config.toml
head_dim = 64
vocab_size = 32000
init_std_down = 0.0
beta1 = 0.9
seq_len = 512
steps = 6279
dataset = "wikipedia_en"
MLP neurons of a small language model. Each row is named by its layer, matrix (down: output weights) and neuron, and shows model dimensions 330-425. Each number is 500 + 40 x the weight over its row's rms, rounded and kept within 0 to 999. Numbers have three digits each. A neuron's up and down rows have the sign that makes its largest values positive.
A block is one neuron, or neurons of one layer that tend to fire together. After each block is what it responds to, as a language model described it from the Wikipedia text at the highest values.

L8.down408:477494510488486468511525484444560503464514456477552528503525419539485479527481466511517491460444560529431438535478427519464507492458515534525554517516480536480527514489504492439470465456426567529437472508435484461439528449492449445553483495543473473512587487428583506495472483481542591467
Personal first names

L7.down23:471502544442554494475499396513453545549482505528424534511482537498481410534513536574483515538475522520521504514470424513538577510494521534520521573501438460439493479447535483402410479483533526429515536535454559488520430438522517492485465482534547497492510497496444539519595528450548542511
L7.down151:445564484490522534469512596485466521472451505508551469539465560463349563517514470468477501440492448491474463520469382476428460540525574439509442527533485507513489509444523545509440501494532430464521440489530508465497476551439550466489448547512405477478467516398461483521487468532467532524
L7.down641:533535531481575531477465452407428492558501509400484486527469504515422525503407513500500480454487460430493448455434494480520515513545516458489528562512493412531509518511440473510494519484496526555574447487459482520498471522456565444495519536474491484450499462457514462422482483479427472501
L7.down938:476431520506487509512509503467517510519457498519493562497506483447557476423500463496541510495532513458484468509512440508466595507467494497490483571527510539509537477568476506498485503596504521404506505435506487524571495475492502529523467505531536447504451459529581548454503515546471530427
Section-heading close, clause boundaries

L7.down244:489572462498532492457464463530517504504485524469396484490458516496520543542495513480516498469487501475508512473472540489562497580438491525556453501534503536496604570468539463496448537451486501527495571498505493523539476449502427508426500470517476484515459532450443548561528426461476521489
L7.down405:514491495514502416486487482488435428427562471524480470550450460549511521516553497518516555466501472466561565515488506545491466535473563563538579540430517497489467480460528517487523560467505519588529520509520480485491504489474438471504541521574441437535603512499428538528523541528516517515
L7.down1099:475499443541453579557482524512517559499476451524425506558527485461550522501551485515470584466529437464501473471511447510505497469514498508445463502447473438429496523427532525560512529453506518511512501497583422550486532524435430457517491486427483506517479436575522523599488510531520427500
L7.down1213:505536463449409516480557437415456552473514502523483525487548510501463606525460463517529439483503478474486451512427523523493529472491538410542480511436450536507530433369421489493467478450500505471514512507499444527498523504535522535436419465502503452463511472513510542476529566544496478511
Split-off "s" word piece

L6.down57:443538535577478508530490522499510468487469425538437507548486516535575545442417465481420554489493464510482518496477454483502459491467458544544461595514561514537539494511477517533508488548529542486548502525496468590422526517557537461508468535535534447484503490451470566469485527512530474476
L6.down251:549470505513520520451533434513509524462483461488483537550502532490498544449517494531547483507494497443554482533509490500524475526478559509481536553608512459475486486450505502458524502535492451485491537479402479598394516447527468467528510431515544482553453550490434497535483516464581474485
L6.down381:541473463468580475448514530506422544522468446542533486471559524481507521530491478472556534498490497467472489474478409476524486453451494494519484478515578546472505559559489524428460488481582525525473536488518557505511521549496513534540490506496489486508548465481485500572480480443526557508
L6.down459:452449460489491518467491492558539533513561475478516582485471508452478534533563473501521457543527468549529514558529525499537556482472430479505471499540501527516461524475537520497509544487545493488524495607501503446476480426480563491539523480539477444486581479537505510545563513425549471481
L6.down527:473476425427398439572442463477557534479497488492557537510504490531496498468527502456520501489490464516516480487470523509536593465474492559492471488496546502564485526533489514531535476496455488559477441468547536547486485570473511519446551586485495557448505563461536488400493535490534554522
L6.down536:477520527497565501449541474541490542552499448495542501512529481477541493482511489475503511481489551567475488463438514494471478514553561512453473480467467446474527414507483476504478507579498453469452586468543523494485474502512513521560499519538453505481539521423393536607538477499488385544
L6.down569:510551515529487476489466502506522450497470517473535487433486536592462549495504473444505493552465524550528539484496427532488555517475573525478479461537536507546480499475523477524421513577486532418540524459497478495488503481535471478514517528518645528560476403508446426500535449499506486507
L6.down667:494547470387422497478465537524476574541565580391537527496542453524513493441507519505528472525444492546496429491535530487518454457494508512508538507553514532509502536453423486498522524471425503434543497515530522553492531484505503509528501424478471554472494558481517497521457523430522453539
L6.down826:512505480535480446564476498477502543542538512503536399570487528520537492453478488461439520511491422515469519550476427521506430561493493494531522485445449525510568482472536452529519498503550590553541511518498483523496495510440492544548532483440458477452515501514516469413482487538506487573
L6.down942:486441432514535501482526557564433501561495509499530472510513436460511520463526505600512460529523467484464406507470561528512500524470576530520551499511533501534439476474470480489517518531514529502493507450532475526488455520595510510523510465596499501474524542509484532567579523475499443504
L6.down959:544504457451507459523601455551493475525503509463523456506496511471447491509531445492509403466480475496485551482502509448545466466517438494464467371503462509524518457472491411488526543550505509507474526471579540520457497502495422467518519410518422500432520536505478510542540521524496495488
L6.down1039:455474537403535472487465544477447463475594515499533500528525511455486420519480471456467566524523498539524403554556558528482524490444567435484497485538532462508582538489489437544477527543550524486477489464476476503519499406525499423612538495516540465464562422531498547551531474464475506585
L6.down1110:538554491536466573503547491522536435498578411466493465506415456483545510499485486455535484445487543473557444529537556532502453422597492432482557520556455522520605461503460524478482569453523508559442576452560527471491511478507496487573487529509450499523538539510461530449512503514506491502
L6.down1111:529520502535552528482520532483472465484447529501493533522467545511507432481544488507515543493538578466503606499454488533563486446446504480440533438583431533540466537502472436478594512611539585523463498363482495525522552507466512552533492605445435504471539424507459543557540469556482550538
L6.down1112:513527485456513449486487528488440469497507459516439521460471554520461445488477442501540476497486554455520463500420517523556494484511481493467507545484469520422597429545488470571608480454481478509524543486496519571474541561566498552480481549503565545530498576482528563559568474595458533500
L6.down1183:524468493525532412474534475614515532463536510526487481477496506480526470548466446552539487502546533545531500489504459539518579482468474467487493456434453536466530580507479568568523409544492488549475490500481468476475534531493499471456538503495516519515500458517502473441527485526456451471
Table header separators

L7.down287:502530526452470480482511501486443534473500560500436498514529446429422578451436511511465510529483506529504542483497533492463498515477492415457521561554514498541511524535558426435505545530490503528457488486511509508469486462506490537497482527501428470432554450520495514549528458488525511519
L7.down849:516549528529536502544558517518543508501503453520470493498483474485524459482512524578510479545427487492448558507488444537540493546479475535478466663548468496498492516457556460465422477485504518525555462521414484470489467483519481501486502481502537509528525517456548533475451443501505555417
L7.down911:542459470491495462473562546535517546517486536500476532506500435495553507525511475481496421459484488538498463532491539492519534496499395512474510506430463505536502513494526495500389496485571494506509517466503530475523478421502459480480519527438494510477490537466500529543501553446526419573
L7.down1000:467477442503458488492506504514497527595428494517481448448526421479488471511543527474490469463491567483474443529501598519506637533478591484509502505501523443504414459512490474466485549486452524581535507507516433556519474452534532484463538477444463519524657476443518485480489576476585454424
Table header separators

L8.down170:503507542499403415529545488408428451543571571515455452488585481454553502539508522530470447515455460489430517497497480500531439500531488530483428576513462435464495491558526495508493514523513496487520459501448576549540466517561442533428498492533476543470536488548551575465474478471440554564
Table header separators

L6.down26:460470542487506507462531468457442484475494557536486494524508576524473601421548528598500485507521456455559485505506449501483607410559521437550503598539514459559515479553464451523416514461505477509469496540456400473515482528523524472533484484488516474471495493476502472467508537514474461549
L6.down74:452509527488479517501503508512499446549507501499504532519495557522522507533545537525499484490492537521477485510456458472496540521558470488504496557517508568525498464419518518511457507461530477471486517515395515489509440480506592528439500513513524380485526473517542488460511504500505601545
L6.down155:502484485519520532528457495524449447530520480538497558491422542530523483552472500510452505515457544490428523534583538541458547484474544534568496440481417504452463435525469550514545489493455556473608423487562500488595538499474567492507527489511548538398500568424501489516551538598480516480
L6.down158:494482515465483480610544480450529529446547445503516465501486438524502539501543519503520599539495566536476502562542512513539486578528481503516550537538502444410529462480493484455519519461514514525443502558524528468557493512485484485517423529544531457479525551518539488456444469475487537500
L6.down214:543433545462443548443547430541513515447509538518476538455467523520506557520519512495437462455520452517494477456453511487500465523533475465582515494528534512432480499510497487506483506525557498553576512584593499463510483491519504490489410487502478498458452416463533464490527554544399490507
L6.down243:445484515503533492459453459463526474581471545504511523463505523478509540485508534480505486474407517553494467511515451489497504473425418463498483527512502563551520580536474525433551528519478559482578583533494521469516457532467430479525469525502474459593469486510449529512493470509472496474
L6.down523:433510450526505532535458553391501525541453508519549534444477521476472523492535477477498535481494493485503494457514445502430449412518475523550524467527447439532446534542515584467493411447515515465506578500470473504539530472562567528475515578503511599542501480479505488499464534551490534481
L6.down568:433559540496515471519537538493504459541553478481490516555470566525455526530482533430567478516547466449510562518489425387525519577577502470513512460474473517589475495451466499487440483508514475431501547496422479492502500480465572491427516425541461471481391496571558480463479402586554514504
L6.down603:497531504499547484425514482522511466582472438524548507543454521526445486466457491559567487456483438543499496530469525515618494498574499428519455516466489518485494534507500514556509563428424536496399483408503494561557502545415486510541480460487577451436529474523502426537515493417485489462
L6.down820:502503576495523503472489536493436474507542484499556476579463516559452501420437564459509542473542477474523531484439519477522527550506510520535502487599458507511537455432485484469504523546465480448511558453585506514521457479477499464436545505532477537532490498509416479444483514488494563513
L6.down918:529519508544488464442475450499456516516435533468443486552520519529471548549459549506556574513495476433536505452433598497495395511465494447487459490537505528520463476535493480500499516511556462554521508469496511480454418505568446475522484479538464508566492492468517474556493458497515452541
L6.down923:472482484551447518447508495549512486528429530576536533490511512531479492488488495525525515493510439490534489532596453415465494477456477468521468580526504436426458656560526473537470480502455502546436484459543472508527480434565457477544501464493532499484489481531479583487481492465559466492
L6.down951:509505561497472473437499497566569446547534487531435523510421567569475505547458522464466552567516578520550495458489549494464557492537470468485514542517538523498469462464569531365541488576472499487540456508440439503575516531554548485432485394534528455532468460566555515501476415469503551514
L6.down1046:486546505444519474454508547584496523452554484550484468496520532472472417442547519508452496455505496460519498438533462524428451607511582519511473470499537496425485587507517436527457476493426537546494456509477498505553527535503500542502457526428503482459454614513464438510489479503571477490
L6.down1068:528488491518501494545487481461455525486536493476418474472596519440496533531441476537552479514511531523485452526468507514528605438487559507486515601462420489463544499533467486474503531475488452435503498507540452442450525501506532527537490485504469465450493500492515498585477545534521511587
L6.down1148:459532478556502470439425548475501474520505538523482491488478492529523573499558406421552522545429521448482532506458479577513523436465639498516479536500482492569523493497482499500471431482488497494483452492566493425503512440480488496555505524499476517519443461459447447514462579477523519512
Clause-boundary connectors

L8.down952:513481494489535456570473481463467524437514507507476415522499504533470454472413500470476449501480509495502447428528571526471499498476434486511447469573469450547482452501499509456439545504519531533549466466529548595410576523486540485515513468501523514500531482424509458505473561558488526467
Clause-opening boundary tokens

L8.down253:513563412477584460512505531551507525414563523518497453515474487423446566531490413489547515506451475556576490484532524494509445498456538517439504546540517473555459544511509492486494466431494498491505505507530469520472512484527453480526494498498431489512549558509461418463500555513518510494
Compound-modifier first pieces

L7.down44:489501387535578490462556489517417505519488442464509450462506449485467570539512522507497520516412569546516487420488492507556522479501427474463518489446503470495500646496515561560504537509472449433525531493531466452525534494450467485522444500574487568458453480438472453463509500518469490569
L7.down438:441516481588460425490565489524572480520557562510470504555533504528468490502499480513480483512452458522529511458504445479517513500498505507444482498412484513532465517523511506467461513505447474517564522536468488475524506423443536535460462519523599513449446547468556450470498542474514550502
L7.down670:499490398469469545510547469529495484467573501516573506482528518494567522443704477525459553473444507452455493504469550527536545471482482467468492465506483525452536557435499484512459552480530473497576454478536460471525434537471493530470465528516532485482495518510518550501557514540505513503
L7.down757:520528372509482522434558467483380519463513484443495436490543471508520484512466474536525523485462508459529559547533475542556499560505467526387495445479488521565499496508534474500447514538485444489503492463486486487522487461427498501522487453484517528589592531478522453477547541516450490521
Proper-name completion pieces

L6.down86:483536505457485535537549518625499546505522482490471473528455506483485473513596472443482468491552451492473535531480533477493397462512503490519462461517519511436464471528477483523516480503451552535497464478596511444492474514505546492458530496482466526511529556547497527503574444608430500510
L6.down127:502558441509460526447491445500487507513613491485482431510495502505509443508574451546514542482527484469506541495513468529509470539448504515501551482449495564516522364590441449469532496524561491504431456490406567485498529521474507446471543479497535558490517455448444530520449448602482540424
L6.down153:527459523437553513490482477403373533498624555442496458483498440511475463514556508544561488454512536509532477509547490469471494446520514429537588518446423520455480517501538515460468493554548498522512477512510492479472443574471505561494519501458455470561547495517510496532493421529502434499
L6.down275:495530521559486514526567449477459497404440466474529474477487534491536453503534447536455476457550601516516474435454483512558479502594499453424551513505493427526538503454522506594504530495485467434499563528450479429406502508474462465506453496542504440491443465496459476524524384529457477456
L6.down290:509447500432529506447494485540449580532458523452504446454514524489451479498461504404539512444544479420506506474517521486493488490572510543568543553585403547540498533553554559514449536511544508503527560544510553504434521511539453478447470516530459471519552480461426497462539452457461494446
L6.down370:530552549478497498522429559484481475482481527464554495464424506391492524503532494480532449483510565468468512528500497495495549518581444509453477453474549451497533444498459547426506537536478534541426516448517569522597559483439482505463536471504499529469522540456509507519518529460498459481
L6.down394:532547540470504489545538442514506458497507567503495501507516474501423490453520483483541451505502510506458469573522525546514430452563546466439585529529472512484470502511489520500480497562496503463504583434479573528357461547553505506522515423471486504557561499476454504470532492518506496459
L6.down471:527449440597439500472478477415443506514530577441487599516425475444450486489479568561501437538497492526470545520537494472385441482532563511502433477484520486504507509477516543521445467547504494474496543504520501546487496487572445527474452419549576523502468453486552434494562508565521355472
L6.down507:532486587570564506510488444491493585535500552498545551560463510449476569563513460465405515517427512587489502458468508459504507489492493429517537532493520569574565459552505514433520551482489500441438524407469483541463470591500518512461469502468536399518516506510474435408537518547491504534
L6.down555:504481493514588494484540459510451416492499557552502534530469513518511465495463522523527517519459487514571470479520503542472479462498559456486562465401456500466500471500509481454497544528478499506537576559457510497469567633507506535529510456452435461513546527404483469526501514531490535443
L6.down741:506478439510549504470510476459513558518477487469594452523511496518492553489464466518538546539478463491477516465490510532521451509543458473515529496520429531530538469485437516542510561478540546468506442501488592507515450583472543441457489515538497494475555551451460562509496554514503434427
L6.down956:485512509428483506620459489555532500410529523492544518545568573523457459459545489494526571505508472489482480480429502464517571457481522503505480509530512503553501530495509591466482504521409539564521507458500500510392513522524432438522473485537567488457484484412500510480501454514491479480
L6.down965:473522464538466484497479395504501452502488517502467510552464521453484454453459537471479527479531493542526542552538536543603535550533509483490595521489491532488430526497475480512492525464493497535522515564481542489511533546489579503543508515451510478510512533440493486495483507563543481531
L6.down1006:505496505493513608547505509530524456553520467557466449485489511509429526584492525446470482523502587555524472477488546508557473547507529509461491483509469538531524537584501564418463452479491456461579513494499523482508482553456545471559467490561476498521555518446508485607491463464472445489
L6.down1007:436460476534537543478441529530481459394557543513429408456545439497474533510561526441492421515360551483544498483479514516533502492528550408483543569574444482541529482539463520513461577539525549545486486538492522509487505507464487462532460501505542442547538538506479512492457449500517439494
L6.down1154:490526574511456539443521469518391494555524549508525572479523570477491470506441481558517508522499517478541456475494663429510470506465507539447509567537517509441548463457574538543476462513491445456495520494470558498450463584464485501441488451573433514503468534471514490517491520494546468509
Indefinite article and quantifier starts

L6.down11:516527487508514504460477467499519516433533497520492501525480545466567497545465529444537557498476481483517571588541491503490534525482537550525531473482435500493536491523540466470474513499552547466498445472491487479462612472510449468453482482497431529536505506472529470529515517452462475611
L6.down95:546527571407523511439441494410488509474506478521563505541535415469526536470560526477495532439486476512528445527486599551564482490428512512503517475505490434365472534556502512510492466510514483453475492552499497476497457533476487478528517528528432512475501566480380507562493509567444541509
L6.down183:461449575459496519524530511448435547460548482502566487534495510461570574468606469456496483541451524572552554529423487509488531505563523550545479506504475535453556577575503473479464525457579501500569477494422515521488472504488475517512501533528457535524514501543458487537465541595429454528
L6.down210:456511478464494500488489452508542464466487524504451461500543505544551455469505517472489481506442498469458495523458517495497526429474537554507459504516436463462470492518523493527541493439507510463483420540555537528458548451546550494515517531525475516516462541487466448491438476499424467464
L6.down300:451501462482570474465496517481512500519451558478433523561497536575467604546533525578486456496491466485456477497522456497484438436528532520478454512457497502554522592508513515517511557510485500438551512408470458522433444553460471543497558460494480473481491564463498498549521546499452453534
L6.down547:464485555540528540578475520549501548548540459519505485480491445510501484451444578459490493527453529577449471466423484530462514474525490479485454442580481533472517379445504505532543499510551467475461409478549557458499542535485458458436519532581530494532547526471506514430507545441431524548
L6.down566:520550456449476448496561513471523462497517505535546426492506495606494545531518508555533467539472545577480458489500467456471496526440485546518462520539480509459465513497414446573520521507502503506551536503453524510460475513562520418520519522461403482489524452471519545522452556473488488492
L6.down645:515520506462440405484444561487573522507484504562506483540558429424497511577538419578518576534466438421484483544491512509473489462488495450539542465454502478472497469559460495536506510512479522509497542550481424494488481533502496517507534403509467546489457512444473550534485539454469434512
L6.down665:484556533507461485504470505489505562460473521527517453415501492571506529460565449487457509515397513489521562562378522500585516478469431557465514499516554520458446487496514528501484509472547466521465456523444517509571516504484492457436515488502539467492530515445464491512494513513469487440
L6.down678:535485596492514459550558508431494495431467469484506522505562480500504468539521493451501546500422526452539494502546520531440475557434546516512472556538402502496573457540456523491526519452475526470449498481484468411495495481434483435522509497478532483457493500539487476517530473471494507496
L6.down685:422461477556482502455446559496461484522494500529450529436571454511445494510519442462476499561444483497507381483472493433616535565507516521470521491493501553443514519520517504499570557503537465445510461488478526458479483496417500501493496536553531491498472525539517539511428466528484463505
L6.down773:492463528479575509506503489510489533421510481447522516438410488474443481537479505515501450564500507491533407474505510502497479532569502518536490480465505484477505536435469527557558508491510478511561507498466519511539474511473465575463558550532473421562529407443453535485480520461468472517
L6.down855:551516474546419527511483511508535555586497538534442560534523497468471508468485540510524496539502455528456471478426503494476582511581477446506538465466515545476533535499451438435486512536494542510510532445412447488483511497513484505429509516559543552473470512480492504514467464502415536469
L6.down961:510492500470556470448560529576507442501544544465556488437520489533459491487490461472444462535524546527510539443520511500484491479529493487512391565491459498495565519505463520541458544525541521479454505519547515550457449495506514458539447469498460478484504481496464534547402558461466550528
L6.down981:473438489459459502483482470514505498580521503536414464420556465517514562546477539504464497538507459537453513523470506586480538472475446510496509494484553535486500576516521478486520439484515555437504524480547471486534567523510522518528513415529523534471469521533441473528481553461490541483
L6.down1030:526405494538496515530470446507480468498588480551462465447544459536484503510510482482440528518442479486509504504520574463536516469527463547474494535458444503511540487492474504495481536519502551459559489573524429502477536547471495455533495511437437493557532492467436425504466473526553505516
Word-internal letter s

L7.down154:502552520503496502557473570565523501461551496500520474458544467483420470534469455463495470582422560536453506466493504470524542504492481478465522489480459522482489657518541553486462464528527533571525503431550500501578499515592523525480497503406502539508441456500497427464569495515501504517
L7.down809:495463506415539463469576514574460410496471545503526502465460470446488497543505522533513476470500544497514534519464405523482564475495535513436432499531476440521471504430476534465522538457525505552516579515479549496473490498477509577586468481496577514529516506462438519468479570505416522450
L7.down887:498530546496526484520503452430484476546460510543548501517481510484525590491502574540512517524520414487521552436557492546460557501457500523530471455564500536540493500496475458562555416480491466553470514500516573444509548505452537522468563484491501509501466522503520517537483527534548565535
L7.down1014:462585533500548530501532419467495482504446428500490516505506464516535510470457469519482458537534516525516555433497499464474472536495551495538499413498519458511430576473506547551488517474475548470463461551496531478487572597503489460479412545452502479529478490522498455478515490480392503485
Of and a in noun phrases

L6.down34:523550503503517472547501512483488550476509536575527550491439527486413490450445510539511519448555525513458486514439421487566463468521499455514515514505536443431519401525442546512452517468448538473466569495495441527504531432456532461431488478505487488509507583425501475527458434467547550489
L6.down170:488511528495559440521510534432448501611530499428489535532526519533461473562524492503449449464444494537609538536467474435551530431484558540473497538458498512494549545471457503518503546465482479463488514469494431503533505518447464537500546469492476581449565551500418547535507538527465413565
L6.down321:523451475446525502528546483553557497472491455468564482438474484490482502397527477508527550531500545523471524513540642486551467559462527519517487371448473448520560499523544514513552535572461467536450485470474494527527513464454511495527444465524534514430520477546513532554548502449533469497
L6.down364:448482516459504489463518471572461467493422624471522445533476567545477438525525487499505484481549499475441468531477494605463490534468484532481472475454461514512480435426518508528384528525501562486418433446504520485492464487420471480489480445540529457535513583483535486475538464425554532502
L6.down365:527502466503516560462473536503550479521533569476534454419512476549457503449489500532587480564484508446477539523498620530476494512527455495491500529505481435455461460477453481470492586482470476518509437454516545502475490472515484499548512500578448510508507454435589435550463529462485519479
L6.down589:498450426565512509470524522471442602458555431483554495441492426561409492508506501468527553500509477491447562368528487517569438463520553501533479487544494516522409508482489492484507471530451510509490455520480515485503441545437430618430513411514496510517551442505481527443502457507415521487
L6.down677:497468459463492510505487530487580537446485479443463506398462550530517434476481532491537549453439509521582490436484552535515509513517494480450517545503540471480480520537560525510501457517503457404461458467496516490495506404485486546499456476472497565506468528474493530415501533479503519467
L6.down721:524418465488531579510457471460521505499485572494486504518481430444494494518420543499466520558465533442425468454432465480528449467546550533532488530434436523603521514575501567465457556423558601490504551423492527505410532471517519502551533469457517504578491442481474526557440469492561524505
L6.down781:476450526542429479439532483584523489504493556525483535529481503511458542504549486494480507539499530469464418486462483495573450580515499450465521551500498556473570526453528525505437467502465520547515504516498510494497467539489539552538500397495454492471436567506510487503513498555485494453
L6.down798:481526399470499481514544452466599501523478514473437510495485454516507526505626485510514516495392523438553452450481596511518505530459441476466550495427497489439496501449550479491427536492479448483522535527525480458584510506425476466509505529513458542533478506501477535494491511518517469567
L6.down838:468396520521498453516508488556452496502543502461513483498506469512515486580388486517523604518468464516492529466475495452455496562474522469505435535497505471551576588484465485513465475442461526521430514462538455458489508475541541534488520490390543482514464520473477507500460467524555478496
L6.down999:483420517521494466506451501519527526528419504510549540550532491447491567468514492497489523500423455458514430547559466531567486455443486516490548481435495494493508460488554510501491580486541522556509484495538559594541598480468475478461506528449536464461538495470511461538509532566475448503
L6.down1041:488507486478480453455531484521493495516503415502464458552543495523518508521510544576487476429472511529561608472557534558529501537491476471477563423537482450524539516408481472450616537451521505550487462522471436549476475521539544480502493521513462537514512483537489485553506482524468486462
L6.down1159:501602500533553448534538478485475441536454473484498537558440539459489539404530451560521467525448457511429559455546534552475494440454496557494450509488560471493544515535570449511521547519452494512428515568484513492507479505475491514470572519549438467505556508526544527557562534523496560428
L6.down1194:482444459584471524479548514494582524469517514479526475518486510504494527494490457505529515559431528540467431512514529540454520507548530463544528511508547514528537508531488427533511438527487507505529531503425544526583547458508482470540479563499480491538455461521504508399616467482499529523
L6.down1199:465486498463417474504508510522490477561502466388495484463490508533478457513500552554432466498473561522439534463509502495433569541474520489498538498466479543534542451503513479497425540501551565500482524504498470502571447525548562458498513434412419550403538496453501558523515448484493503545
Given-name ending pieces

L8.down611:538482498564513485597461513532494467491562520474539504425475504529457486526469546451510477503491522554463499526506561518472482516445469490526517446520514549501516401559467425481500452518548493490513541510410547435390537573500511460487562590536445457511557552508483505480489531529526565459
Head noun before "of"

L7.down386:525499459482514573462395550512460504526506560514451509557509490504535542527511451502417512492582460555490476541507588491463570451523496480501485464489468539493521510501495523458492455543470438496412473497503498524537572463449450489555524545531519528465558491539459498497530528430509439516
L7.down410:474493473490512504534518446466544586556510474508473562518549482467430483524484503484481541456457484530527539587442489415515516526548443559508404551536585453544446443432451519456556458538489493521550437522446536492480505481521439564481460505509553545495440582552490479467529499520459473511
L7.down611:501483517477491473480510417419508466472511534515518491508490503524426552473527513481515500509517515506399431503457473504579475520553456482420473486512532530570528572458559492486487524510540527593556493523484476464554589574468473522506477520514531472407458517565544525479494513475538515477
L7.down1043:528429457583413519484566522528471529413480555437549514520508459502502475518489480509515551440544536514445537486554486533565443502521504524454537505541473465528453560465464524489516509526545472492498450418600455482537491598535540530530526593428484501464421572489489447548482477472521490508
Preposition "in"

L8.down164:521504566489549505470511519408481533514584469528491470499427452489449486548451474517478597556488522523514524497491440444472457560484533508510498520492478482455544430536500427450522470504514543528503433529529446486510450500477445468560460477499520568520548577538413462561416583490518468543
Single-letter word fragments

L6.down33:434529550503537449461495530494435471547484501512566489484520515468594548539530528492446494524464541484452465542574505461515560485463513545495520495510449429415471489569492480466411534470516483492575528567483480464495534437553507490547565483450549459520527538532483497518452452502519514558
L6.down79:490481541461490456456489569443492481440609548453544484450543493396505468559520502527461504422534475492496431497443506468449478542535519524490468497489468520521488553461520526527477425488545488437503456479495469447515543536485550500535453446509497504566542498531537477541439489417509458447
L6.down117:518445530519481484468501416507454492479524482585517541403501550546515528469510479477438501437565435484480457488470518494496504452474420495447439502514533497507484675475396557589475498488567532499539483454474418505521541502482489488531537564512499473486508470489503523605477522521503564549
L6.down123:464473458457514505539541549487539504511559489502466433450472417466490547498504497501492482458381505524495457492493439483564477490529409493488465542584520527462478526495499541486522440452484571490482485534508447428495460526540521549433454473506479496465497537532531587509436489553509434560
L6.down180:532465557481452491480493534506489511530484476446489464517563487538540567482588488532523451545466396442547518482508482524538472521493465519462491468444482469592416499460535490591531446448483429469476476547451490538480584422522517554530508442530507483476493488502502454476467436470457473476
L6.down219:552522443482533456523459461435483464590434501451480480470486503558534554498535485526556475462489523481479465492522471498532532526512518504514456522500530490647519561556469482494504503504606499533453464496557561529488459539480520513571525419527497475504500451496504516567493530462534497577
L6.down509:545512484479485529493470549485515483454540505507518510639464502509484510435534519516421548586475540543491543487466529405458467509434457505532484405528525527521372570490503581477481472413524525487558474478469441519560515501513460450544514522504505495515493542426496445524516496428561502478
L6.down625:476480473562509532485520487448496486446526490460506555509463522460470474509570484458475518494414467569498492528524501450485572475489475525420458524482508496521567475522472463507549518482566440463482542505428510485612394495618493515503532534485566470471503446488449492535491510530473402518
L6.down647:460498461513555521513574510513496429536501477506564587476530486474503540475520487564519504506566415521447471478513518463545511598507509531516470375544504488498527490478514440460480456525457470505521511481507436429533501503495506496494561405556503452486485515501477473483513578471470477496
L6.down699:396491438511476499465488504496549507507521505457464508482485447447487507500472538450462509463516470515467543445524557574494522448438540442497522478475467461493467627509480534547476488548501527476478573429427522459418545564538444447497503457556518461386508508525484453563449448500472388577
L6.down702:505493485477502476494493528489552547520475484592560503477462532438545467545510427499442446520534494509533538524490450536463512525529474482500449436478450546522476466567520435480496466517587516541519487551465487484529507602546434569503488507504554509542553519503536481514498515492497553453
L6.down824:494451472448448504486506516468473482490436548480479498487439510462491457551545580507418519481474499541534462586401556556510538549462468443494578515523429511451474481518480437430470492480476513501512522503469433504452467537452505504481549459469462492487481520488520535577566410526482469563
L6.down834:559465502553559469440577439415504592492464548469491438465547450522484545518489511493493537480454526489552466546624515451462630542548479512461404564547526514546520512535470500530480527515504471479477464528520543501452511463472464489484605486517479479510588437442460472566496451476488550513
L6.down1057:522445498459475550481445462463501497566491500451502501442415497480489600470492497472530495504528454460484595429359442566539524438445589515555461524558490606505471452505516443508466460462515520522438524576540477478403493564583505477530515448455499514534429508421496507528529572472478478536
L6.down1058:494549443497458437483502512505464458535504524448418525466452421566515510534464524476504416446499474523494493489515485483574469484482477428508500485491427458467478527582469451464469484495560522523508503527478404538530474528485408479525510560504532489530440516607531476465480492580499442482
L6.down1185:446530534440507562550461554462472506455541502457517463529520514418422472511510497528426536518486484525431525453504480489424499494557445495521497482454461475552499584481530453502520443560519507524522475582454515460480545476452503483517483517519469486525554572468483542494472530495535519445
Preposition "in" and prefixes